Weights of a small transformer language model: 12 layers, RMSNorm before each block.
MLP neurons of a small language model. Each row is named by its layer, matrix (gate and up: input weights) and neuron, and shows model dimensions 160-223. Each number is 50 + 12 x the weight over its row's rms, rounded and kept within 0 to 99. A neuron's up and down rows have the sign that makes its largest values positive.
A block is one neuron, or neurons of one layer that tend to fire together. After each block is what it responds to, as a language model described it from the Wikipedia text at the highest values.

L6.gate45:46 50 51 60 60 52 69 36 42 36 48 59 49 50 32 46 51 85 52 48 64 29 33 45 51 53 53 67 41 46 56 47 44 75 36 43 45 26 30 43 57 60 46 64 56 38 35 46 69 56 67 49 37 53 34 49 44 47 61 36 50 55 61 57
L6.up45:58 52 64 17 46 77 43 72 47 53 33 70 40 63 52 46 50 41 52 46 61 55 54 41 56 62 34 52 44 37 36 51 55 40 45 61 48 85 64 62 40 65 49 42 43 62 54 34 54 54 62 59 46 42 52 52 45 50 59 50 47 47 41 66
L6.gate457:59 41 68 47 67 58 38 57 54 29 49 66 40 64 42 37 35 36 63 61 43 52 48 46 54 56 47 52 56 40 45 49 43 38 36 39 51 47 34 44 59 55 50 25 60 45 40 43 57 77 39 63 40 50 40 18 57 53 55 49 75 40 46 42
L6.up457:49 64 58 49 60 48 62 37 54 50 37 43 52 76 55 41 49 45 46 70 52 53 51 39 65 39 37 49 83 46 56 47 64 59 32 37 49 38 34 57 44 61 48 75 46 67 39 56 55 43 57 51 63 53 47 51 49 65 39 55 47 57 64 50
Passive past participles. Past participles after a form of be in passive clauses, such as was built, was released, or the -d/-ed suffix in was sentenced.

L6.gate448:52 46 38 43 50 52 68 48 50 57 44 59 58 76 51 49 54 55 58 63 50 55 93 53 50 42 30 38 48 55 29 49 71 48 40 32 75 53 47 36 30 52 40 69 38 56 50 65 47 33 58 56 35 54 56 55 49 47 32 46 53 62 62 37
L6.up448:40 40 44 45 35 45 46 38 15 53 46 54 56 48 70 43 61 65 56 68 42 54 50 40 45 77 56 69 66 59 41 50 61 67 63 48 56 45 54 29 24 57 38 59 60 59 42 75 44 57 61 53 48 54 67 59 56 61 51 45 52 60 80 36
L6.gate645:37 36 07 36 50 50 53 45 41 30 51 54 46 66 60 65 66 65 53 59 83 65 25 52 48 30 61 46 46 49 24 81 45 46 51 52 49 50 62 41 72 37 73 47 73 39 43 66 38 61 53 38 51 46 48 57 74 57 50 47 55 54 55 38
L6.up645:63 41 33 33 65 68 47 30 52 37 59 58 54 58 56 53 68 46 59 54 41 49 66 50 51 48 37 74 48 43 50 60 75 46 45 47 44 50 49 53 62 33 51 56 62 54 25 67 50 63 55 50 59 89 30 51 59 78 44 56 56 62 43 36
Digit 9 in numbers. The digit 9 at the start or inside numbers such as dates, years, percentages and table figures (9 June, 1994–95, 90%); weaker on word-initial fragments like qu, op, box.

L5.gate94:56 30 61 55 47 67 39 40 48 65 52 62 54 49 55 49 52 40 58 34 46 71 48 53 46 43 57 47 31 55 59 53 58 54 33 48 56 70 59 74 47 70 49 20 49 57 39 33 62 51 27 41 50 45 49 45 40 39 30 64 55 49 58 59
L5.up94:53 54 41 47 71 54 48 55 27 41 55 40 63 45 48 50 45 67 50 54 66 41 39 67 66 39 50 44 61 61 53 45 74 39 56 49 47 33 66 62 30 92 51 48 54 55 62 47 39 68 50 49 55 68 50 58 52 52 53 85 50 49 58 26
L5.gate195:36 47 60 45 44 66 45 60 50 42 33 55 42 61 61 54 37 54 53 56 30 38 57 70 62 34 31 25 44 73 67 58 41 54 38 45 48 45 41 51 49 67 51 50 42 65 63 44 47 67 55 51 27 60 56 53 40 45 52 56 33 55 55 44
L5.up195:62 52 47 52 44 72 37 69 36 35 47 68 27 40 27 55 46 55 54 49 51 55 50 32 42 60 30 16 46 42 37 46 38 41 54 38 62 34 32 51 27 45 45 43 52 42 43 31 53 25 49 42 61 43 62 37 49 37 53 47 49 49 60 67
L5.gate230:47 47 58 24 42 60 71 63 36 47 30 50 60 69 78 57 52 53 56 71 51 48 53 24 41 38 68 47 67 67 63 56 57 55 47 48 61 46 44 66 61 67 47 55 43 58 54 60 75 53 47 45 64 58 75 43 48 80 60 48 46 45 67 48
L5.up230:60 67 57 56 59 66 60 68 44 43 54 52 61 58 63 29 43 64 55 44 73 47 53 57 69 36 52 64 54 57 53 53 55 45 60 49 65 42 56 52 63 60 31 52 71 63 48 50 52 64 66 48 58 30 65 38 54 59 32 43 25 59 56 61
L5.gate278:62 34 56 34 52 50 50 69 37 54 26 61 38 47 52 35 31 44 67 54 33 73 28 61 29 36 53 38 65 44 41 50 44 42 52 35 44 52 53 24 54 64 67 24 71 42 44 55 67 45 30 50 51 59 20 51 37 53 52 43 48 54 56 46
L5.up278:86 46 42 67 52 33 57 50 53 36 41 69 51 55 64 72 59 48 74 64 40 31 44 55 19 46 65 52 57 37 50 54 28 44 53 47 47 42 54 39 53 40 46 42 68 37 62 42 52 73 31 47 44 47 53 51 56 52 53 61 42 60 64 40
L5.gate432:50 50 45 63 44 41 51 43 47 56 50 50 44 54 58 50 37 61 63 64 23 78 56 50 50 46 55 42 47 48 53 45 61 54 26 45 46 56 54 44 50 55 52 41 45 58 48 43 68 35 57 54 49 38 49 63 21 58 49 61 60 41 60 57
L5.up432:45 44 67 36 34 68 54 52 69 52 43 62 42 54 59 70 31 54 34 50 65 54 48 45 37 48 80 50 32 64 49 53 64 37 67 53 46 45 51 75 45 60 46 51 70 50 47 46 70 34 51 29 44 53 65 56 66 55 33 48 49 38 42 41
L5.gate450:34 20 60 43 52 57 54 36 45 23 59 39 40 69 43 43 56 49 52 72 66 56 50 59 42 53 73 52 35 39 61 30 56 40 49 59 63 62 40 69 61 48 47 33 35 62 73 51 31 52 38 57 41 51 48 63 61 37 54 64 57 23 57 33
L5.up450:36 45 40 52 28 36 42 66 52 58 50 46 58 47 52 53 33 50 38 54 83 57 35 49 42 59 37 54 56 52 37 50 29 52 72 64 42 47 44 46 52 56 43 49 46 20 43 27 51 58 55 65 38 80 33 44 40 48 26 47 59 45 67 53
L5.gate477:61 29 57 58 70 48 44 37 47 50 36 33 44 73 55 47 50 43 81 46 37 50 04 68 35 49 48 62 50 61 65 72 35 53 50 33 52 53 69 38 48 66 51 47 44 46 31 20 57 61 56 43 51 57 28 45 63 35 24 79 50 65 46 51
L5.up477:34 50 44 76 49 48 35 46 62 43 43 52 50 77 38 21 56 48 57 38 69 41 42 44 47 36 38 61 63 64 55 58 67 54 48 42 50 50 62 67 36 58 76 44 61 51 60 39 66 56 64 48 26 78 50 45 43 36 58 82 58 77 47 53
L5.gate661:74 49 56 59 48 49 34 40 62 41 48 54 51 53 50 57 56 56 67 37 56 47 47 41 31 46 64 37 43 73 56 33 80 44 41 58 48 66 42 54 46 40 38 38 39 51 47 51 64 44 65 56 72 37 48 43 32 44 62 57 49 59 71 61
L5.up661:76 68 45 64 49 63 48 40 28 56 63 36 59 54 57 43 46 55 38 55 27 58 47 54 64 50 45 53 58 64 54 67 52 74 56 53 50 53 66 49 65 58 33 45 50 65 47 45 55 67 58 57 46 62 38 46 37 31 63 59 58 32 58 51
Passive participles and table pipes. Past participles after was/were/are in passive clauses (released, built, launched), plus pipe separators ending cells in route and sports tables.

L5.gate186:50 53 53 48 71 46 47 46 44 37 54 54 61 66 58 63 57 55 55 53 49 48 58 58 45 44 70 50 45 58 42 59 57 58 44 42 67 46 44 54 58 75 45 47 68 40 37 64 49 44 10 37 51 46 45 48 63 37 46 41 55 33 52 45
L5.up186:71 25 47 62 55 55 34 42 45 46 63 34 50 43 41 55 41 38 40 43 44 37 64 27 47 66 56 39 32 35 52 64 70 51 47 40 47 43 72 41 49 43 44 46 65 51 47 58 40 75 54 31 47 51 48 53 53 52 29 51 64 48 52 46
L5.gate270:58 51 31 78 54 55 47 62 40 40 69 61 53 48 53 68 40 50 54 51 54 48 47 37 58 66 49 51 39 56 59 57 58 55 43 42 52 62 69 40 42 66 24 46 43 57 55 24 73 40 54 52 60 61 40 55 61 48 46 41 44 53 58 52
L5.up270:49 35 54 49 48 71 36 53 36 59 65 43 44 52 50 33 60 55 53 62 63 45 47 50 48 59 37 50 31 45 56 37 71 54 44 54 40 49 63 64 54 44 44 42 55 66 51 12 45 39 57 25 53 46 52 50 39 45 45 52 26 75 48 52
L5.gate272:55 54 46 70 44 40 45 41 36 29 68 42 49 45 61 74 57 37 48 36 51 42 49 49 55 66 42 49 47 49 39 66 55 63 48 61 50 53 56 52 46 45 46 55 54 54 37 63 70 55 16 43 61 55 52 46 44 47 54 37 50 33 64 41
L5.up272:48 37 38 53 57 39 58 55 24 51 57 23 40 57 60 47 53 50 49 26 51 49 41 56 16 53 61 52 44 28 66 67 69 53 41 43 35 60 57 47 42 49 44 69 50 68 65 65 59 45 36 42 39 38 34 50 45 59 49 70 51 57 51 43
L5.gate293:60 38 43 42 49 64 61 56 53 40 59 49 48 50 67 66 35 60 68 42 68 52 70 50 53 58 50 47 60 62 71 54 56 33 56 34 58 49 58 39 44 51 45 59 67 46 55 42 60 40 47 38 39 47 46 54 79 68 48 15 44 50 40 54
L5.up293:43 36 49 51 56 68 51 52 50 30 58 47 46 57 63 69 47 65 47 39 59 37 41 53 56 45 38 44 49 63 74 39 44 58 67 58 47 53 65 32 63 58 40 63 65 47 66 40 73 38 48 42 41 55 42 67 64 63 72 39 48 34 28 48
L5.gate470:53 42 34 71 65 53 48 50 40 46 44 59 47 63 68 51 44 66 66 42 73 46 43 51 48 51 54 44 32 59 73 41 47 23 38 41 55 45 58 51 27 74 43 63 43 50 58 40 78 45 56 41 52 70 42 64 37 42 62 76 31 55 58 49
L5.up470:32 22 65 50 49 60 42 59 68 44 48 19 37 59 65 51 51 50 60 44 57 46 48 45 34 56 23 55 57 51 45 50 51 37 48 52 40 67 75 51 26 54 58 28 56 29 73 27 51 33 69 63 53 75 52 65 77 66 39 49 56 40 36 34
L5.gate545:78 17 35 65 37 72 55 65 45 31 44 52 47 32 68 82 52 50 44 54 72 29 19 50 66 64 62 42 46 61 52 57 41 62 33 62 34 49 47 30 35 39 63 48 52 46 25 40 56 37 40 48 45 64 40 44 32 68 46 56 59 44 68 45
L5.up545:53 44 24 24 61 64 68 49 48 50 39 46 42 28 70 65 64 57 44 36 54 49 50 66 64 55 55 40 74 61 45 58 63 49 63 38 38 46 61 59 54 64 46 40 42 49 54 41 60 43 51 54 47 18 54 67 69 71 38 59 78 61 45 39
L5.gate570:61 40 41 54 35 57 57 51 32 41 47 64 39 36 63 59 49 54 48 73 38 31 56 60 71 68 62 43 38 64 24 74 28 21 57 40 41 55 59 49 48 72 44 45 68 32 63 47 54 51 54 44 63 44 46 48 50 42 59 58 37 84 61 53
L5.up570:45 53 14 45 52 64 49 50 56 45 54 69 55 33 49 61 46 41 33 46 46 50 41 32 33 67 53 57 59 43 48 27 44 56 56 57 68 80 71 33 46 64 40 69 44 42 51 39 50 49 28 43 54 29 51 62 59 52 50 57 38 31 65 52
L5.gate701:46 35 39 68 64 48 54 60 20 49 41 35 68 54 66 59 52 47 41 28 56 47 71 58 48 82 51 52 40 40 46 58 47 72 55 25 35 33 67 44 39 65 46 61 52 40 75 63 71 63 54 43 62 82 57 61 60 45 36 50 58 36 45 32
L5.up701:45 43 30 49 49 46 62 60 60 50 62 39 56 44 52 47 51 57 67 48 40 49 49 48 65 59 37 69 45 42 39 39 80 44 32 40 49 51 32 50 65 31 71 62 60 53 51 71 37 46 39 54 41 47 40 66 58 67 63 34 64 67 44 48
First piece of unit. The first digit of multi-digit numbers in years, tables and measurements (2011, 96.7, 29,284), and opening single quotes before glosses.

L3.gate346:50 38 29 32 44 57 53 93 48 63 31 70 34 61 57 47 75 51 61 41 53 37 37 54 58 59 76 40 45 67 40 54 41 60 49 48 45 53 50 28 56 61 35 39 54 43 67 68 66 54 40 58 48 59 51 53 57 43 66 49 48 58 49 46
L3.up346:32 53 51 45 59 60 48 55 49 63 40 57 62 58 44 45 51 64 45 25 57 53 37 56 54 51 55 56 43 51 61 22 33 49 47 53 45 30 44 29 42 45 30 37 58 48 67 60 58 48 44 63 67 61 40 40 68 60 47 67 46 49 41 66
L3.gate440:24 45 47 55 53 39 60 60 58 53 34 63 48 55 12 52 54 64 49 45 40 43 56 42 63 42 52 33 45 42 50 64 36 37 49 57 41 42 56 59 54 25 45 48 44 36 60 67 46 41 59 73 56 61 37 31 57 60 66 42 53 55 51 60
L3.up440:32 26 51 66 40 55 53 46 57 35 43 50 35 83 44 37 48 72 57 60 54 52 37 43 57 69 51 40 50 58 45 63 42 38 39 60 45 42 49 59 65 41 30 49 51 51 44 69 48 41 47 50 61 47 33 45 45 43 45 58 61 56 53 40
L3.gate441:35 30 45 30 49 70 59 43 52 57 29 64 41 33 60 53 41 63 47 55 44 54 47 73 71 77 46 57 32 44 61 44 45 55 52 56 36 48 38 41 54 39 59 46 57 44 55 49 40 33 68 42 60 45 53 52 50 48 57 63 53 55 47 56
L3.up441:67 51 61 43 61 49 56 28 51 43 84 34 50 61 15 48 52 49 51 36 26 54 64 42 40 44 42 54 55 56 43 47 35 61 45 57 53 71 42 48 53 60 40 64 50 52 32 26 60 39 61 56 36 44 53 73 44 43 39 33 47 54 49 52
L3.gate446:37 58 71 56 50 50 62 46 81 66 64 45 50 39 36 39 51 52 67 42 44 60 38 46 85 43 37 47 34 45 47 63 53 49 74 52 45 61 39 49 55 34 41 35 49 69 54 52 54 30 56 49 56 64 58 54 70 45 43 29 47 43 46 60
L3.up446:35 36 45 56 32 61 58 45 55 62 54 48 78 50 36 30 67 65 56 56 30 53 64 52 71 42 34 37 28 43 33 40 52 51 68 44 72 63 56 36 54 39 38 51 45 44 58 38 56 61 53 59 67 46 45 54 50 66 58 30 47 36 34 68
Markdown table structure. Tokens in wiki tables and lists, mainly pipe separators and |---|---| rule rows, plus header or first-cell words such as Opponent, Player, Win.

L6.gate304:67 38 46 33 37 63 44 53 46 57 45 55 59 83 57 66 36 35 54 26 45 43 69 42 32 53 67 59 39 55 34 52 47 48 69 34 38 43 53 50 45 50 61 39 46 40 64 40 39 62 35 53 47 67 34 42 61 68 52 48 47 52 74 31
L6.up304:74 50 38 36 46 51 39 50 42 56 48 69 48 49 64 48 65 24 59 31 39 44 68 51 46 55 74 49 68 42 46 53 47 27 52 33 64 51 67 57 48 53 45 32 49 45 57 25 56 41 45 53 67 38 41 23 52 41 49 57 66 53 70 60
L6.gate538:68 52 52 37 46 50 60 55 47 38 59 30 40 43 53 66 35 41 29 35 63 57 56 63 65 42 44 43 52 60 46 48 57 53 29 40 51 37 69 42 46 43 44 43 48 45 67 74 48 31 37 53 58 72 45 57 48 72 55 54 53 52 70 57
L6.up538:58 50 32 44 55 47 56 39 31 46 48 62 70 30 53 22 56 60 80 47 49 30 38 55 50 31 67 65 48 48 64 37 78 52 41 56 72 51 41 66 62 71 51 61 41 48 50 60 60 52 51 50 38 40 43 48 71 54 31 47 49 64 66 34
Table and list delimiters. Mostly the pipe that closes the first cell of a markdown table row (election results' empty colour cell, No.|, Name|), plus colons and line breaks opening a list or quote.

L3.gate85:68 44 45 54 50 66 46 51 71 70 71 69 65 68 42 47 67 50 44 78 59 38 55 62 45 42 47 34 23 34 62 55 62 42 58 72 46 54 37 35 50 51 55 32 72 43 63 39 56 56 31 44 31 54 34 44 57 70 39 50 41 47 43 32
L3.up85:42 49 60 53 40 62 32 37 78 34 53 33 65 58 62 35 60 60 26 52 63 47 58 45 53 43 64 45 59 53 61 65 56 75 29 58 54 54 67 29 50 49 50 38 59 47 58 38 39 58 45 53 41 53 48 33 51 51 54 38 45 48 55 55
L3.gate96:61 45 69 73 48 48 48 63 49 58 46 28 65 38 35 35 35 45 53 38 50 69 54 41 37 66 52 63 39 35 41 43 48 51 58 52 56 49 58 62 59 29 54 45 38 47 76 60 53 51 49 52 52 51 61 52 44 53 33 29 35 51 51 55
L3.up96:55 51 63 48 42 34 56 50 52 28 53 50 59 47 47 51 29 30 42 55 56 50 61 67 31 63 49 61 65 39 56 43 57 50 29 29 55 58 56 69 53 32 51 23 47 49 55 35 48 68 55 78 44 49 46 41 59 45 37 42 44 47 55 53
L3.gate257:46 35 51 46 46 50 37 51 48 70 38 35 48 24 38 49 40 62 54 71 57 63 50 57 82 42 42 57 42 60 31 72 32 44 30 51 53 40 55 52 57 48 48 24 46 52 69 41 52 43 60 43 32 55 31 57 49 55 59 56 48 35 30 59
L3.up257:38 54 50 49 68 36 39 77 43 56 25 35 44 50 45 38 57 57 51 60 45 54 51 38 61 74 44 44 51 58 41 70 57 58 25 52 43 54 44 60 48 41 46 40 61 53 76 47 48 39 55 39 68 56 31 32 57 51 40 52 44 60 10 66
L3.gate570:52 46 69 42 74 53 56 63 57 62 41 33 42 61 33 66 56 60 74 53 46 48 52 45 58 71 63 61 49 37 24 53 60 44 57 57 52 37 41 56 64 58 49 39 45 55 59 41 41 53 60 50 40 51 51 42 55 47 65 50 59 50 45 38
L3.up570:42 46 67 60 55 38 47 44 61 57 39 55 40 71 54 29 64 52 53 42 62 52 63 75 34 55 44 50 56 26 37 45 49 50 49 62 49 32 47 64 57 65 41 29 46 46 61 30 40 63 45 54 53 51 44 41 39 55 45 32 46 55 33 45
Table row boundaries. Markdown table structure, chiefly the later ---|--- chunks of header separator rows, plus cell pipes, line breaks after captions or headings, and em dashes.

L5.gate26:55 62 51 44 52 44 53 54 38 56 39 60 31 64 64 65 41 50 30 50 55 57 50 49 39 51 46 40 50 72 55 53 63 50 51 38 66 73 45 54 54 47 44 62 69 48 45 38 51 30 28 48 64 57 41 42 77 50 46 38 32 55 62 64
L5.up26:38 33 44 28 55 65 47 58 37 53 52 61 25 70 72 66 47 49 62 51 42 60 56 59 40 59 56 56 24 67 45 89 43 49 40 45 77 69 40 39 45 45 68 54 63 41 52 57 59 44 34 32 39 44 48 49 56 48 45 65 47 45 26 47
L5.gate69:44 59 38 55 61 44 59 30 58 51 49 32 46 25 21 66 36 48 55 64 38 48 60 62 67 47 35 60 51 48 41 46 57 36 57 52 51 54 55 55 55 46 38 43 34 47 54 49 57 72 48 64 53 54 64 71 38 63 53 44 41 43 37 54
L5.up69:58 38 33 41 57 69 45 61 50 45 51 76 39 70 24 59 26 43 38 37 52 48 45 73 66 31 37 25 47 42 45 57 36 61 47 62 52 54 65 31 65 57 46 50 38 66 62 56 46 58 50 50 43 67 38 35 57 56 53 50 52 51 45 38
L5.gate405:58 36 45 75 51 48 65 44 35 30 28 27 47 42 70 67 47 46 64 53 60 33 28 50 44 47 44 40 55 41 43 62 80 45 53 52 56 42 49 61 79 56 27 61 43 28 56 52 53 39 46 66 63 67 53 63 52 65 53 40 62 37 54 32
L5.up405:49 27 48 52 41 49 53 48 49 52 57 59 34 62 61 36 51 34 59 52 32 54 57 78 32 32 67 42 43 49 70 53 43 39 50 41 63 30 52 67 59 52 22 34 59 45 38 62 70 46 41 23 77 37 55 33 52 82 54 67 39 35 50 55
L5.gate506:61 43 59 66 49 59 51 63 59 52 42 46 54 73 37 57 33 59 60 63 51 31 80 66 40 35 68 38 46 54 49 65 47 27 39 37 56 57 58 35 53 31 34 69 36 41 56 24 45 30 44 58 57 21 54 51 35 54 50 56 27 47 45 38
L5.up506:47 35 55 40 66 45 47 58 43 41 28 95 75 44 58 47 53 40 61 85 49 41 62 55 59 59 37 49 33 76 68 48 53 29 62 33 38 18 54 65 54 51 58 59 45 27 63 59 63 45 40 56 52 48 56 46 28 37 50 48 33 40 60 58
L5.gate524:56 58 51 20 74 47 45 39 37 49 89 52 56 49 36 52 40 52 45 39 33 43 50 40 62 63 44 36 57 51 39 57 53 53 50 40 78 37 63 40 63 52 47 43 48 48 25 42 54 53 27 57 29 55 64 51 67 35 51 39 61 64 48 63
L5.up524:50 38 44 35 45 52 62 64 52 41 51 46 48 49 61 49 39 64 45 33 52 42 68 63 57 30 28 53 61 49 49 45 50 61 46 29 65 48 64 55 64 41 55 64 46 38 72 32 41 55 44 46 33 63 54 54 60 61 61 60 37 40 76 44
L5.gate544:47 43 51 54 61 48 51 37 55 28 54 44 56 69 63 72 52 43 54 31 57 42 44 56 41 44 45 51 51 53 69 66 35 57 47 33 59 73 52 56 56 71 58 33 61 42 49 52 37 48 47 56 49 41 24 51 58 61 64 55 55 52 51 75
L5.up544:69 43 57 44 52 41 40 54 38 31 28 62 60 39 61 56 62 46 47 52 75 34 70 45 77 64 54 51 33 49 56 55 58 45 50 45 49 59 57 49 36 62 52 24 60 31 51 51 53 34 56 63 47 54 46 37 44 44 60 58 61 53 42 47
L5.gate576:48 63 46 34 48 63 56 43 41 59 73 37 61 68 56 58 75 41 44 54 35 51 49 44 65 39 50 44 42 63 61 64 64 58 62 51 64 52 56 63 57 77 35 39 53 40 47 46 44 37 37 69 59 38 52 53 59 65 39 66 56 41 56 48
L5.up576:72 48 31 46 45 42 50 48 56 40 47 28 26 48 76 49 55 55 62 51 42 51 70 55 20 70 35 78 31 60 42 60 54 49 45 62 51 49 41 53 53 68 44 17 46 57 59 49 47 32 48 53 55 56 53 46 38 55 38 47 55 66 42 46
L5.gate602:59 53 44 24 52 29 37 50 51 49 39 56 52 49 52 46 54 43 63 44 51 39 65 35 51 38 53 49 46 50 44 41 43 27 61 33 63 52 49 55 52 68 59 42 48 38 65 50 55 54 51 36 44 36 38 47 54 44 60 77 59 42 64 36
L5.up602:63 56 44 22 28 60 47 48 52 47 36 81 55 41 41 45 70 43 35 52 46 38 52 45 69 51 50 50 63 43 55 52 44 31 39 60 41 55 55 58 45 64 50 52 56 74 59 46 70 57 36 54 42 75 40 39 45 50 50 46 71 67 45 34
Table cell and section boundaries. Pipe separators in wiki tables, especially the blank party-colour cell in election results; also line breaks after section headings and "early" before decades (early 1990s).